Weights of a small transformer language model.
Size: width 160, 2 heads of 64 (1 for keys and values), MLP 448 SwiGLU, 5.96M parameters.
Architecture: rotary positions, biases.
Training: a variant of Muon for these matrices, 123M tokens, 4224 steps.
MLP neurons of a small language model. Each row is named by its layer, matrix (gate and up: input weights; down: output weights) and neuron, and shows model dimensions 32-159. Each number is 128 + 32 x the weight over its row's rms, rounded and kept within 0 to 255. A neuron's up and down rows have the sign that makes its largest values positive.
Before each neuron's rows, "fires on" lists the tokens most often at its 100 highest values on Wikipedia text that the model never trained on.

fires on: ";", "-", "ate", " at", ":", " by"
L2.gate37 [ 86 124 130  78 138  86 149  90 198  84 112 182 184 140 130 167  67 154 117  62 115 107  95 115 147  74 174 113 134 133 172 104  94  60 150 133 143 143 142 155 148 120 184  98 151 170 168 117  98  93 110 107 146 129 100 161 119 117 151 134 136 200 123  92 141 124 145 160 118 129 147 116  98 154 117 103 178 133  88 138 194 107 143 138 101  95 125 169 127 155 123 140 121 144 165  98 146 162  89 111 149  86 156 180  71  87  94 105 182  93 140 155 110 156 135  99 139 171 112 146  64 116 138  95 202 148 155 144]
L2.up37 [141 133 121  68 146  80 157  86 148 121  80 119 117 166 113 129 116 121  96  78 180 163  76 106 190 137 119 108 200 107 147 131 162  93 162 168 150 127 159 162 164 142 167 195 110 139 129 118 128 152 137  95 131 141 130  99 187 140 163 193 134 105 150 137 148 174 127 139 155 139 143 158  59  89 170 109  94 149  95 173 105 144 122  70 137 117  30 145 114  88 126 157 214 120 125  87  79 163  88  75 130 127 169 181  68 137 116 128 171 111 128 174 164 152 111 134 150 138 111 131 101 117 113  82 134 125 153  86]
L2.down37 [147 150 100 170 119 157 144 126 108 140  60 148  97  68 125  83 123 177 200 138 143 175 126 161 109 115 109 199 115 111  69 140 117 145 205 212 119 180  86 121 176 139 118 120 147 120 113 109 165 188 126  76 118 150 124 159 124 119 105 115  88  82 143  60 148 128 144 117 125 158 133  93 140 136 146 191 143  84 112  80 148 145 142 183  90 101 152 106 108 133 120 106 109 182  90 175 135 176 103 147 158 139  81 157 127  87  56 151 177 147 126 127 146 147 141 157  94  68 152 130 127 182 164 160 121 161 168 132]

fires on: ";", ":", "-", " to", "ance"
L2.gate8 [133 153 171 122 109 180 173 119 152 136 108 159 139 110 142 163 149 154 146 133 127 144 136 139 125  97 102  35  88  95 147 126 175  99 154 143 141 175 138 196  96 117 128  95 119 116 118  61 151 106 129 103 134 182 141 120 174 161 155 139  97 168 126 113 148 178 115  67 134  84 142 144 113 112 166 143 152 138 118  90 120  57 105 112 134 119 132 180 174 162 173 144 157 101 139 122 121 210 107 159 172 146 124 144 122  71 104 100 130  92 172 158  89  91 129 157 143 171 135 144 131  66  64  84 166 158 122 134]
L2.up8 [123 127 180 119 150 130 104 117 138 121 165 112 159  82 151 155 146 110 108 120 152 104 132  91 118  80  92  88 101 142 128  96 146  88 187 139 144 148 121 178 116 144 144  91 165 127 135  89 173 147 107  71 143 157 120 213 174 145 117 133  86 172 141 174 177 176 116 121 104 112 119 103 105 174 141 134 127 134 110 155  81 109  84 107 115  50  98 103 144 204 110 106 175 161 128 143 188 140 151 132 114 174 133 149 103  84 124 134 124 116 145 173 144 111 167 151 152 116 143 173 134  80 135 114 148 112  64 176]
L2.down8 [112 168 126 226 137  58  63 118 118 101 141  68 193 106  91 119 127 144 145 189 133 136 158 106 115 113 134 167 132  86 148  82 145 165 126 129 147  84 142 118 115 208 138 116 143 164 139 166  62 187 145 150  85 158 149 117 136 170  93 186  88 180 128  90 171 130 147 166 132 149 144 113 148  91 165 186 145 103 102 134 156 115 135  99 186 146 163 151  82 135  86 172  80  83 116 159 170 168 125 111 136 100 158 130 109 144 114  92 100 169 128 131 156 181 119 195 120 154 129  92 105 138 125 158 103 135 127  59]

fires on: "th", "L", "st"
L5.gate67 [ 76 125 119 108 107 170 133 142 157  81 167 129 163 161 153 140 110 143 158 135 170 169 216  93 141 133 108 143  89  78 127 137 188 101 160 144 118 164  85 123 116  95 142 127  95 105 142 101 115 154 103 112 131  73 130 221 130  98 106 131  82  96 131 159  95 168 186 118  88  94 121 114  89 113 142 184 142 207 118 183 167 160  89 136  95  84 122 153 156 114 113 109 142 131 130 109  71 139  92 184  69  69 163  84 128  82 167 115  94 153 135 100 161 106 127 109 124  92 152 116 118 148 117  99  76 141 137  86]
L5.up67 [150 100 107 140   3 121 103  94 124 123 161 122 123 138 144  83  74 145 119 137 123 164 207  60 135 158 126 131  91 101 116 114 146 119 121 147 142 127  96 141 106  96  34 153 139  68 128 105 127 184 109  80 130  99 155 154 165 131 123 102 112 161 120 130 139 100 127 146 113 148 109 138 112 116  88 139  72 164 128 156 178  98 123 139 125 135 145 142 170 121  43 165 122 191 120 178  98 117  61 129  93  78 173 164 166  84 124  92 142 114 144 146 169 159 208  91 180 122 113 156 108 159 101  52 141 124 128 119]
L5.down67 [131 131 101 136 158 114 124  91 139  55 142 119 101 132 143 133 124 127  88 146 118 184  90  71  78 135 113 118 106 161 160 137 112 152  80 157 158 137  81 109 145 160 124  94 107  96 127 140 160 135 114  73 166 136 112 200 141 100  89 153 109 185 105  94  96 128 126 163 178 155 124 122 128 158 131 120  77 155  84 105 135  78 175 156 122 140  86 123 124 129 154 117 191 168 139 125 105 149 135 153 124 121 187 151 158 109 143  80 104 152 107  37 113  55 102  95 130 116 141 131 178 206 118 107 101  97  61  93]

fires on: "-", " (", ":", ",", "en"
L7.gate138 [160 158  61 213 156  91 122 187 144 186 122 150 162 135 114 134 136 157 112  76 133 105  98 126 137  93 132  96 176  90  73 153 164 128 108  80 155 166 119 135 131 196 157 154 166 125 111  53 142 109 163  87 133 137 117  52 163  83 143 151 135  96 178 138 124 146 140 112 103  76  94 116 108 157 195 110  89 176 166 129  66 103 114 161 128 123 176  89 172  87 121  95 224 125 105 132 107 104 134 123 139 120  83 130 112 152 116 122 104  74 102 119 115 114 155  81 121 125 124 138 118 119 178 172 116 143 121  72]
L7.up138 [140 138 162 149 133 113  91 154 151 160  44 134  97 121 202 177 128 156 136 128 130 139 100 183 150 153 156  90 174  64 109  92 165 140 102 101 115 171  93 183 137 153 154 117 102 133 114 130 108 103 134 132  93 116 109 176 162  83 177 149 125 146 126 116 129 146 120 133 143 138 102 131 110 130 123 121 119 104  63 177 117  90  84 140 191 190 127 145 176 164  90 112  98 131 116 204  98 139 128 122 141 174 112  80  75 122  58 118  90 160 149 143 178 128  77  77 108 106 180 134 148  96 161 163 112 139 147 113]
L7.down138 [ 77 123 113 160  96 127 109 175 106  99  84 112  98 164 147 123 108 124 108 130 150 164 169  75  46  84  35 140 157 193 116  97  97  87 122 128 160 111 133 142 107  76 146 152 139  86  66 135 182 195 138 114  80 108 178 132 130 132 129 123  92 105  54  88 138 140 145 125 120 139 128 138 155 145 155 115 161 104 139  88  84  24 178 117 156 119 145  96 144 123 151 123 107 193 175 140 117 139 146 152 121 137 110 134 121 135 133 166 157 106 166 148 187 110 144 136 124 123  78 109 125 173  87 155 111 122 136 136]

fires on: "\n", "\n\n", ";", ":", "s", "\n "
L2.gate394 [104 128 128 122 139 125 153 198 158 110 128 131  78 149 158 142  93 153 155 156 177 120 122 134 112 132 174 104 167 121 100 126 118 112 163 130  98 102 171 165 117 132 143 103 143  97 128  80 196 147  85 171 139 119 132 115 102 161 158 127 153 191 167 136 117 127 138 130 138 132 131 162 115 114 105 104 163  95  17 151 149 103 176 164 135 128 116 161 117 131  70 120 155 113 153 118  83 163 103 166 122  94 135 137  65 158 105 123 112  67 224 130 132 118 176 135 100 110 104  78 104 123 134 108 159 105 137 115]
L2.up394 [119  73 148 125 150 110  79 168  72  97 104 115 117 136 160 115 132 154 151 183 111 148  98 106 142 116 102 112  81 139 112 132  83 145 177 164 108 107 185 111  96 116 128 132 156 136 117 109 161 187 165 138 163 122 147 116 137 118  70 126 127 171 109 102 190 114  96  98 162 145 166 103  86 146 108 137 173 142  84 123 105 125  84  89 112 126 131  82 120  53 131 128 140 186 128  76 112 109 117 111 157 187  94 213 121 148 104  58 143 132  96 196 136 126 123 138 104 117  86 130  89 160 105 155 178 142  92 124]
L2.down394 [118 189 144 120 113 135 181  79 123 115 101 159 103 173 126  99 153 152 160  83 148 213 153 163 173  65  95  70 124 201 122  66 162 113 128 119 197 147 139 128 127 211 115 127 107 124 141 208 141 146 124 183 137 137 108 129 100 189 135 103 113  82 105  92 137 132 145 114 147 130 190 103  89 116 153  87 121  65 152  85  61 141 142 143 166 124 113 144 134 153 129 149 130 101  49  98 153 155  99 125 129 122 155 108 134 115 141 141  84  93 120 107 137 142 166 126 138 154 171 148 123 140 100 143 161 132  90 135]

fires on: "p", " l", " Sh", "t", "w", " f"
L9.gate436 [246  78 151 147 128 112  65 128 231  76 129 126 120 111 120 135 142 107 143 106 132 142 129 147 143 189 168 135 117 152  97 122 126 169 132 115 133 147 158 117 148 154  88 167 155 134 150 146  65 133 111 177 122 130 177 154 151 105 139 107 105 119 108 109 160 147 160 183 118 140 148 164  81 171 106 135 141 164 121 181  96  99 157 139 108 151 143 169 171 100 116 155 114 157 147 115 141 118 142  97 175 124 106 138  70 141 120 149 184 129 135 166  90 167 120 119 135  99 140 128  84 151 134 122 139 150 104 177]
L9.up436 [108  56 185 173 157 129 134 124 151 148 177  87 172 110 124 113  49 101 115 129 148 142 160 127  97 132 123 127 133  96  68  86 133 144 135 156 128 134 144 145 162 133 131 151 132 158 186 116  99 123  76 151 136 148 173 103  92 125 106 191 145 137 138 124  84  84 109  73 166 118 150 117 155 141  97 140 115  67 146 112 102  51 134 134 107  75 163 117 190 107 147 103 141 128 142  99 128 126 127 117 189 130 136 151  76 142 179 184 138 148  79  76 197 140 128 153 127  62 164  96 170 124 149 130 164 125 117 133]
L9.down436 [172  32 152  92 129 133  73 101 175 109  87 129  94 117 117 150 158  93 127  87 158 140 137 123 147 129 172 106 121 144 102 135 154 166 127 136 117 153 160  96 181  77 117 128 102 160 105 157 117 107 148 155  84 168 167 156 145 122 118 156 168 125  79  89 137 193  57 189 144 114  85 180 100 120 100 162 117 171 163 167 113 140 103 145 105 142 104 122 107 170 168 104 160 132 128 121 183 147  96 149 150  87 115 116  90 127 141 184  94 125 138 198  83 146 146 147 167  92 131 113 118  78 179 170 156 164 101 154]

fires on: "ing", "s", "ly", "y", "ping"
L2.gate101 [154 108  61 105  88 151 182 121 142 117  58 167  95 134 128 157 154 132 147  19 135 116 106 132 124 141 120 107 143 107 143 181 144 150 188 146  60 156 193 158 155 182 112 170 172 121 179 172 121 136 165 116 163  93 123 124 100 101 118 151 138 128 149 125 158 113 146  62 113  56 141 200  89  85 148 104 150 155  88 170 145 117 141 133 112 144 151 138 129 148 114 153  98 127 174 134  94 116  86 130 129 155 123 124  93 137 103 123  98 101 145 119 116  72 123 130 158 190 100  58  84 147  94 129 124  71 102 150]
L2.up101 [ 90  62  96 122 103  89 127 165 171  62 139  78 137 168 110 115 173 154 162 100  81  73 103 118 114 125  87 132 140  94 140 116 108 146 116 168 158 117 179 159 105 161 153 138  96 135 199 158 106 104 118 115 166 136  75 112  81 139 105 148 156 121 128 142 141 101 149 120 154  89 162 156 155  99 188 121 176 138 111 123 108 131 128 175 162 180 209 160  80 126 104 137 121 137 142 190 120 116 100 144 119 120  87 128 100 124 158 157  92  92 144 111 165 101 104  77 109 172 125  59  92 236  81 141 154 104 124 104]
L2.down101 [184 135 178 108  97 175 109  74 103 186 167 143 113  96 138  87 117  88 138 142 182 190 168 152 166 140 143 133 141  91 150 112 114 141 137 120 151 135 103 103 156  66 104 151 112 158  60  85 192 146 169 133 125 140 152 147 131 110 131  90  86  96 165  90 162 159 131  91 110 121  80  75  74 187  77 135 116  86 153 117 143 146  85 116 130 105  93 132 167 140 116 119 110 127 162  70 126 116 114 148 127 127 172  82 144 150  73 104 133 142 169  96  92 110 156 150 143 104 120 167 174 127 160 109  92 129 132 130]

fires on: "-", " and", ",", " Fo", "."
L9.gate358 [129 130 147 136 145  98 171  78  96 144 131 168 181 135 153 126 206 126 117 132 212 101 121 133 128 100 148 122 110 121 158 131 105 188 127 115 149 205 116 131 172 127 153 193 154 110 115  86 155 132 130  69 109 142 123 141  98  90 126 148 161 130 128 109 159 169 113 115 194  61 112 109  83  66 163 131 142 140 114 147 116 115 141 144 104  89 144 187 105 132 148 119 121 118 182 160 136 108 131 135 104 130 186 155 217 157 110 135 124 115 167 130 140 123 202 138 131 100 109 119 111 143 140  91 128 162 175 115]
L9.up358 [123 138 135 100 133  96 141  84 178 118  97 115 108 114 160 136 167 137 139 193 126 146 105 174 156  99 103  23 148 107  80 122 150 120 102 148 150 120 148 136 166 183 146 132 136 126 102 100 104  69 146  76 122 182  88 119  96 116 102 134 121 183 132 138 189 162 126 175 145 132 151 130 144 139  30 114 156  77 128 123 155  82 132 124 140 150 138 113  79 198  84  93 142 164 124 174 146  64 170 176 123 118 125  66  67  69 156 158  76 127 125  54 125 162 125  95 125  90 139 117 109  98 157 164  90  79 129 174]
L9.down358 [129 105  89 124 166  56 165 159 185  91 115 189 102 107 124  99  86 132  94 162 151 161  88 134 165 106 129 120  99 140 108  92 106  98 116 136  96 122 112 132 177 138  98 118 105 135 122 116  91  95 120  64 149 147  90 117 164 182 123 134 100 135 103 126 182 139 150 120 148 123 168 107 108  96  94  89 146 116 155  65 162  66  61 147  89 134  99  65 108 146 118 156  95 121  51 126 123 113  77 150  96 104 151 135 169 167 117 152 163 197  66  68 128  89 150 120 109 153 122 198  81  94  90 170  94 127 152 167]

fires on: " be", " Per", " per", " =", " War", " as"
L7.gate409 [167 178 136  78  93 164  97 190 135 171 133 156 160 101 134 107 157 110 124 137 105 204 111 134  66 122 168 137 133 155  90 156 101  82  83  57 121 114  60 101 122 150  82 108 115 156 153 109 131 156 149 100 167 134 114 198 138 144 128 143 131  99 102 130 100 136 118 100 112  98 139  58  88  88 116 136 167 106 173 115 149 143 161 110 116 140 140 133 157 148 172 167 114 134 170  55 162  86  76 175 125 118 113 196 117 117 138 134 132 121 140 101  86 141 162 161 188 114 226 132 108 138  84  99 128  95  98 112]
L7.up409 [166 160 135 100 119  85 112 145 133  52 149 135 173 130 153 140 110 152 124 190 162 122 183 104 126 161 132 175  92 126 100 148 151  93 109  93 212 173 110  94 158 118 111 142 147 169 123 109 157 140  59 144 106 176 135 113 126 150 118 133 152 203 141  43 166 106 158  74 117 147 117 127 156 134 188 113 111 127 151 171 155 151 104 124 164 117 128 174 152 140  89  49 113 161 117 112 128 118 105 155  72  87 107 196 156 119 106 171  85 138  86 113  85 177 105 138  98 138 132 119 123  98 164 123  97 173 106  90]
L7.down409 [136 124 173 108 110 137 141 137 163 129 133 115 178 119 152 175 125 129 143 130 185  84 142  98  84  73 148  85 110 187 144 123 140 174 133 171  70 126  89  79 152 115  99 114 114 147 106 130 130 136 133 111 123 145  89 169  82 146 102  63 137 111 174 126 147 148 138 113 174  73 148 169 113 199 129 101 197 147 120 126 133 220  95 153 154  71 119 172 106 172 156 162 108 139 106 103 145 182 111 174 112 100  84 114 139 102 183 119 122 131 113 126 117 120 170 115 194 138 155 106 142  86 138 105 133 131 109 138]

fires on: "\n\n", " =", " DF", " cons", " as"
L2.gate413 [166 117  89  72 169 169 168 151 139 157  94 112 168 128 129 143 108 190 124  92 160 162 172 119 158  97 109 175  62 124 121 158 112 137 137  79 118 135 119 141 143 128 119 126 108 117 134 116 120  84 125  36  78  81 131 133 104 124 136 117  71 103 146  99 163  86  97 180  75 113 113 160 127 107 176 205 117 145 111  92 122 144 126 103 117 103 142 149 118 129 136 178 157 158 158 109 140 101 137 188 122 109  95 139 120 211 183  87 117 148  76 144  90 140 163 133 196 146 150 112 177 180 125  98 101 129 133 179]
L2.up413 [199 119 102 129 131 135 127 191 134 157 123 150 158 105 126 142  27 118 114 166 171 156 189 170 117  76 139  97 139  60 136 210  89 118 111 109 120 147 108 190  86 156 156  90 117 123  84  99 138 119 120  71 149 145 185  76 136 156 177 101 173 117 116 103 121 116  99 140 120 142 146 120 157 159 123 162  98 153 166  90 144 104  85  97 166 102 123 195 127 131 128 172 175 172 152  69 122 131 149 149 102 131  58 139  97 143 140 113 141 105  70 122 109 129 110 119  78 127 152 156 169 182 108 138 169  63  82 179]
L2.down413 [137 110 179 128 175 127 133 161  91 149  91 166 156 124 140 170 137 145 107 151 110  75 109 156  91  42  79 108 171 123 104 162  84 137 160 134 122 101  77 118 118 141 115  94 147 109 171 126 115 141 132  62  71 100 108 124 153 145 105 101 105 219 107 163 132 168  82 140 125 178 146 211 145 168 142 124 160 159 163 150 164 113 120 157 133 130 125  98 131 118 174 126 128 164  84 130 109 145  97 105 119 144 114 143 129 157 160 214 101 114 129 139  66 121 126  84 138 129 184 191 124 115 149 161 113 157 160 198]

fires on: "{", "w", "ance", " code", "p"
L2.gate326 [184  75 123 100 126 178 124  95 159 134 141 190  97 149 161 161 132 170 149 128 150 133 132 131 114 117 127 105 136 104  94 146 228 164 169 132 121 168 119 170 150  98 127 134 178  93  84 173 136 103 158 109 123 167 115  97  98 129 171 139 109 158 141 151  81 115  99 112 122 109 105 133 132 113 137 120 139 158 171 127  55  86 125 102 122 131  92  90 140 131  98 204 205 154 188 141 118 164 139 117 173 124 113 166 110 166  97 117  99  77  89 160  38 137 159 132 128 153 142 119 130 131 101 127 113  81 105 172]
L2.up326 [142  93 150 128 161 102 116 159 172 106 149 178 145 117 145 171  96  97 117 155 126 125 129 132  95 151 183 109 132 130 134  87 125 137 138 160 188 155 212 100 146 134 115 139 147 107 147 115  57 113 114 156 154  87 140 143 157 102 115 113 135 162 110 196 139 122  67  85 172 155 138 140 154 253 125  61 108 174 142  69  69 154  93 145 124 105 121  76 125 122 132 160 104 135  79 141 146 116 134 181 160 122 151 137 117 136  87 140 185  77  87  94 139  95 132 123 113 201  87 152 196  81 149 120 135 106 162  97]
L2.down326 [149 145 107 102 120  90  90 147 103 137 116 124 130  77 113  67 122 110 169 103 174 140 182 113 146 152 137 149 108 144 173 119 138 102 177 121 196 154 136  78  90 162 111 102  87 182 130  97 148 164 176 154  73 100 121 140 127 179 108 110 151 138 141  41 176 122 104 174 143 171  98 100 153 169 106  73  93  84  36  70 175 158 158 153  96 136 146 108 152 169 171 129 108  81 119 138 167  74 128 103 127 130  95  91  95 176 108 189 174 136 160 150 111 126 142 170 195 116 125  82 123 108 173 127 131 114 139 174]

fires on: "-", ".", " per", "s", "/", "imi"
L5.gate12 [123 106 154 167 145 168 179 127 137 107 112 138 193 138 180 126 148 142  98  50 143 153 149 168 126 105 147 149 104 111 131 162 158 148 173 125 139 152 156  87  96 119 151 159 155 126 130 141 108 139 125 166 121 128 135 109 115 129 157  91 177  91 156 173 140 207 146 174  68 142 126  69 105 126 173 153 125 185 117 149 107  99  68 161 156 111  87 141 139 165 118 127 170 124 157 116 161  57 119 141 131 130 136 119 146  49 196 155 147 179 152 130 165 190 134  75 108 106 100 107 109 119 108 114 188 118 110 136]
L5.up12 [138 132 134 186  37  89 201 137 116 133 124 136 111 173 128 202 154 128 117 104 136 146 112 138 155 142 137 123 145  89 111 112 153 125 138 114 129 132 189 183  85 144 138 114 172 170 151 109 146 142 131 110  96 140 135 117  60 156 118 119  80  93 136 194 142  37 137 128 153 141  69 128 159  74 160 112 118 111 133 110 118  75 119  81 137 145 149  76 169 168 123  94 132 126 113 148 165 148  92 159 205 100  91 138 122 111 106 159  99 108 140 111  82 170 151 123 123  95 103 165  81 158 121 102 133  82 122 123]
L5.down12 [125 144  87 189 108 108 138 147 102 121  64 145 162 122  98 145 106  88 103  69 179 101 167 115 110  90 136 160 103  47  92  71 148  92 186  81 147 108 178 130 121 131 134  96  89  97 133 153 149 143 176 100 141 155  77 134  91 149 147 125 130  88 140 152 155  64 131  23 134 118 120  66  82 178 140  77 116  87 156  75 112 128 128  84 126  99  93 107 128 107 151 100 114 146 127 141 116 173 153 117  74 150 123 199 120 139  88  98  95 124 141 132 132 145 107 173 120 138  83 142 102 124 104 180 152 104 127 160]

fires on: " first", "th", "d", "ed", "st", "ute"
L7.gate331 [139  76 121 173 105 103 150  89  80 125 162 113 101 160 125 201 141 114  82 138 136  89  99 154 120  39 181 105  97 164  42 111 137 136 119 125 158 186 104  83  97  82 122 145 190 134  97 175 141 156 130 139 148 153  99 148 112 137  85 130 178 111 140  88 108 130 109 159 154 154 158 141 152 148 115 154 118 171  71 124 111 176  70 187 105 115 132 163 178 110  79 153 146 157 127 119 140 108 155 108 156  90 196  97 117  94 195  88  76  78 100  98 111  81  91  86 117 105 100 173 120 139 113  94 131 141 147  63]
L7.up331 [134 144 183 181  91  94 134 118 201 146 119 134 162  77 190 135 106 164  49 143  86 110 151 110 112  91 149 123 116 122 132 100 130  40  94 108  64 181  91  93 160 103 157  57 128  92 171 131  67 135  51 127 159 104 159 118 137 156  81 125 133 151 163 102 121 165 105 119 174 135 171 142 149 142 165 161 120  83 162 105 163 129 131 161 189 144 167 181 143 115 123 147 122 147 120 144 139  82 118 101 131  82 143  83 111 118 111  80 131 137 116 128 111 108  86 118 152 124 145  88 134 113 123  63 108 162 113  76]
L7.down331 [135 130 114 171  61 111 134 185 139  76  86 125  92  70 154  89 177 120 135 143 168 174 106 115 158 126  79 133  81 163 179 119 106  95 108  61 130 141  83  99  85  97 149 140 140 154 114 139 100 116  95 120 169 119 135 187 167 122 160 156 105 145 132 119 102 152 122 157 126 147 147  58 102 134 170 107  62 115 128 129  83 118 146 206 121 145 118 169 165 104  93 101  92 113 149 111 116  24 139 128 120 152 185 151 147  79 124 142  79 146 135 111 134  76 104  47  95 142  94 111 135 124 152 109 146 143 153 147]

fires on: " and", ",", "art", ")", "5", ":"
L5.gate405 [134 123 106  90 188  69 147 154 151 136  82 132 116 146 119 136 138 196 158 125 135 175 160 121 112  56 125 123 133  74 123 104  77 155 119 156 103 127 104 192 152 147 129 164 101  68 165 145  96 129 132 129  90  93 134 187  89  89 132 144 130  78 113  67 133 129 144 118 169  90  85  93 144  30 147 100  61 161 113 130 135 117  72 128 167 135 134 176 146 124 108 111  85 100 150 142 108 142 113 140 152 151 150 153 124 122 169  98 150 103 132 149 117  97 123  86 154  86 151 122  64  87 113 139 170  77 136 165]
L5.up405 [130 146 142 109 120  81  71 117 172 154  62 110 129 153 113 135 165 145 114 140 134  85 108 191 101  97 187 113 135 160 141 124 182 178  94 172  81 116 114 125 128  97  78 156  96 123 140 177  94 138 121 134 107 144 110  95 143 115 128  88 152 166  78 123 144 129 228  71 133 131 131 156 124  70 124 159 114 127 159  89 154 128 107 165 131 147 178 115  70 161 100 130 101  93 117 113 124  64 104 146  80 133 133 105 104 122 118 136 152  57 142 120 180  75 121 100 116 199 135 100 128  98 101 171 121 102 143 110]
L5.down405 [131 140 131 114 149 109 118  83 115 120 170  87  92  90 141 106 157 128 138 119  32  72 122 133 138 166 154 107 126 184 130 112 135 103 148 135 134 167  80  66 143 138 115 126 176 151  95  90 113 146 133 120 110 126 129 128 147 139 121 161 110 131 152 163 146 153 140 159  88  49 168 177  76 177  92 149 108 103 109 120 136 180 154 113 108 111 171 148 116 222 161 135 153 155 119  51  88  98 109 181 152  64  58 119  76 133  98 113 170 110 123 117 113 142 160 181  94 141 124 100 108 165  73 105  87 174 118 159]

fires on: " (", "-", "\n\n", ",", " US", " It"
L9.gate190 [144  89  86 101 115 169 146 140 171 115 201 101 110 107 125 117  67 107 117  69 126 112 128 126 100 117 131 111 157 101  94  89 123  82 135 146 133 119  99  85  49 159 131 187  88 180  96 113  99 134 172 184  94 158 129 133 116 122 154 116 129 124 154 165 144 102 122  79 151 142 126 102  94 151 142 103 113 178 121 205 137 144  86 130 149 140 101 108 123 124 161 121 116 126 160 131  67  79 148 162 158 121  58  67  70 115 144 112  93 130 179 130 127 137 183  88 131 132  56 157 112 118 116 176  54 101 186 128]
L9.up190 [191 106 122  75 170 109 124 126 163 107 136 144 138 154  94 129 114 145 115 152 154  94 147 158 148 122 109 140 136 143 144 107 170 150  96 147 113  98 125  74 156 112 168 152 111 111 178 162 119 117 144 142  70 121 114 101 111  75 102 173 187  90 207 110 185 131  83 197 170 112 111 107  96 177 139 132 136 103  84 111 140 143 119 115 133 179 122  93 136 125 178 142  84 112 210 131 146 189 127 191 161 142  60 134 106 132 170 151 134 116 101  99 118 134 134  70 130 130 171 139 158 111 149 169  67 109 133 100]
L9.down190 [143 108  95  80 116 151 149 106 148 164 167  93 119 130 146 125 149  98 116 110 116  67 157 194  75 134 158 183 126  87 179 153 147 150 119 132 145  89 109 118 146 155 194  82 180 180  64 104 151 131  86 138 170 117 151 105 155  86 168 116 179 157 191 135 129  73 106 102  82 130 134 146 172 105 116 138 118 122 159  80 114 130 149 123 126  59 111  93 102 135 158 108 147  88 152  86 159 145 109 149 100  65 185 112 151  94 113 105 107 170 125 139 165 189 156 128 148 140 140 158 122 105 162  87 130 117  68 127]

fires on: " (", "[", "("
L9.gate310 [ 98 164  83  69 149 124 106 155 126 143 134  90 157 124 128 122  68 120 140 179 144 128  86 103  46 118 135  88 202  98 112 119 105 127 110 167 130  83 143 168 106 146  68 136 112 110 184 107 149 150 120  99 144 145 155  38 134 153  91 158 106 164 116  96 101  99  74 167 146 104 169 146  94 123 123  72 188 129 118 147 136 139 119 169  83  91 119 104 154 132  99 108 185 113 132 119 105 161 120 133 132 149 103  51 115 115  98 129 122 115 201  79 152 104 136  84 103 150  91 117 185 143  93 161  80 133 108 148]
L9.up310 [106 144 147 159 128 172 121 134 153 136 160  87 198 154  74 114 186 150 131  94 164 103 126 124 157 130  64  53 132 192 138 123 109 129 113 166 134 108 142 179 173 133 121 133 131 155 165 154 128  93 149  93 156 138 157 168 107 124 103 144 135 128 176 146 136 139 199 199  99 151 193 117 153 110 125 168 124 107 102 142 106 145 112 121  78 142 103 173 122 113 110 112  59  76 163  95 186 125 150 162 130 144 112 118  92  69 165 108 119  99 163 108 116 120 154  82 135 160 115 103 195  70 147 123 100 180 118  82]
L9.down310 [ 54 132 133 144  96 129 126 145 134 133 100 216 138 120 112  83 143 124  68 122 111 122 140 144 137 158 127 129 167   4 128 161 142 169 167 133 104 127 168 146 124 105 106 148 116 155 129 151 201 141 147 151  90 111 128 173 116 131 104 143 155 123 150 100  99 102 180 170 114 117 114 100  77 143 142 188 104  94 112  98  97 146 157 154 161 126 107 127 127 159 132  92 124  93 123 120 131 163 173 122 139 158 122 134 155 110 121 151 146 113 123 151 134  97 157 181 102 111 163 114 150  83 147 106 104 203  73 140]

fires on: "ly", " life", "y", "This", " something"
L2.gate134 [136 144 108 106 146 117 189 116 103 179  73  74 141 153 135 195 141 121 138 111 119 142  87 155 124 118 147  60 105 129  96 192 171  99 145 208 145  79 120  83 125 138 142 147 116 132 141 105 135 145  91 175 175 112 118 134  89 115 161  94 131 139 132 144 141 116 203 108 122  84 127  64 139  99  99 160 155  80 165 137 124 125 136 117 151 206 170 122 192 172 156 158 124 163 101 161  70 106 146 147 127 121 132 175  97 114 140 167 111  83 154 136 101  70 126 106  92  80  90 138 101 129 124 100 148  68  89 146]
L2.up134 [135 169 160 137 147 113 163 163 111 129  71 144  87 153 146 117 145 145 154  37 134 119 127  77 157 186 177 144 107 147 131 111 110 145 164 220 123 121 165  99 130 149 164 137  87 161 108 156  89 141 143 203 160  96 106 171 121 101 129 106 171  92  96 165 111 142 172 134 154  84 133  89  93 160 113 108 107 134 164 203 153 144 125 125 129 142 145 142 113 178 146 128  78 126 114 183 149 149  98 160  98 132 145  98 167 188 153 118 126  83 179 124  99 100 147 153 101  99  83 118  84 153 158 114 144 135  75 129]
L2.down134 [111 117 107 126 175 110 135 135 145 147 216 179  82 119  84 148  96 117 172 182 119 122 145 169  54  86 150 131 138 181 139 114 140 168  99 135 184  72  88 130 168  62 143 117 152 170  86 108 115 124 184  91 111 105 112 143 131 157  54 154 117  87 176 165 141 159  97 197 106 136 106  91 145 125 173 118  76 125  93  82 158 128 149 135 126 117 103 119  92 151  91 112 110 156 132 142 137 145 151 157 165 112 163 162 103 142  95 139  78 176 112 111 169  83 148 140 110 161 108 106 175  78  23 157 125 171 102 135]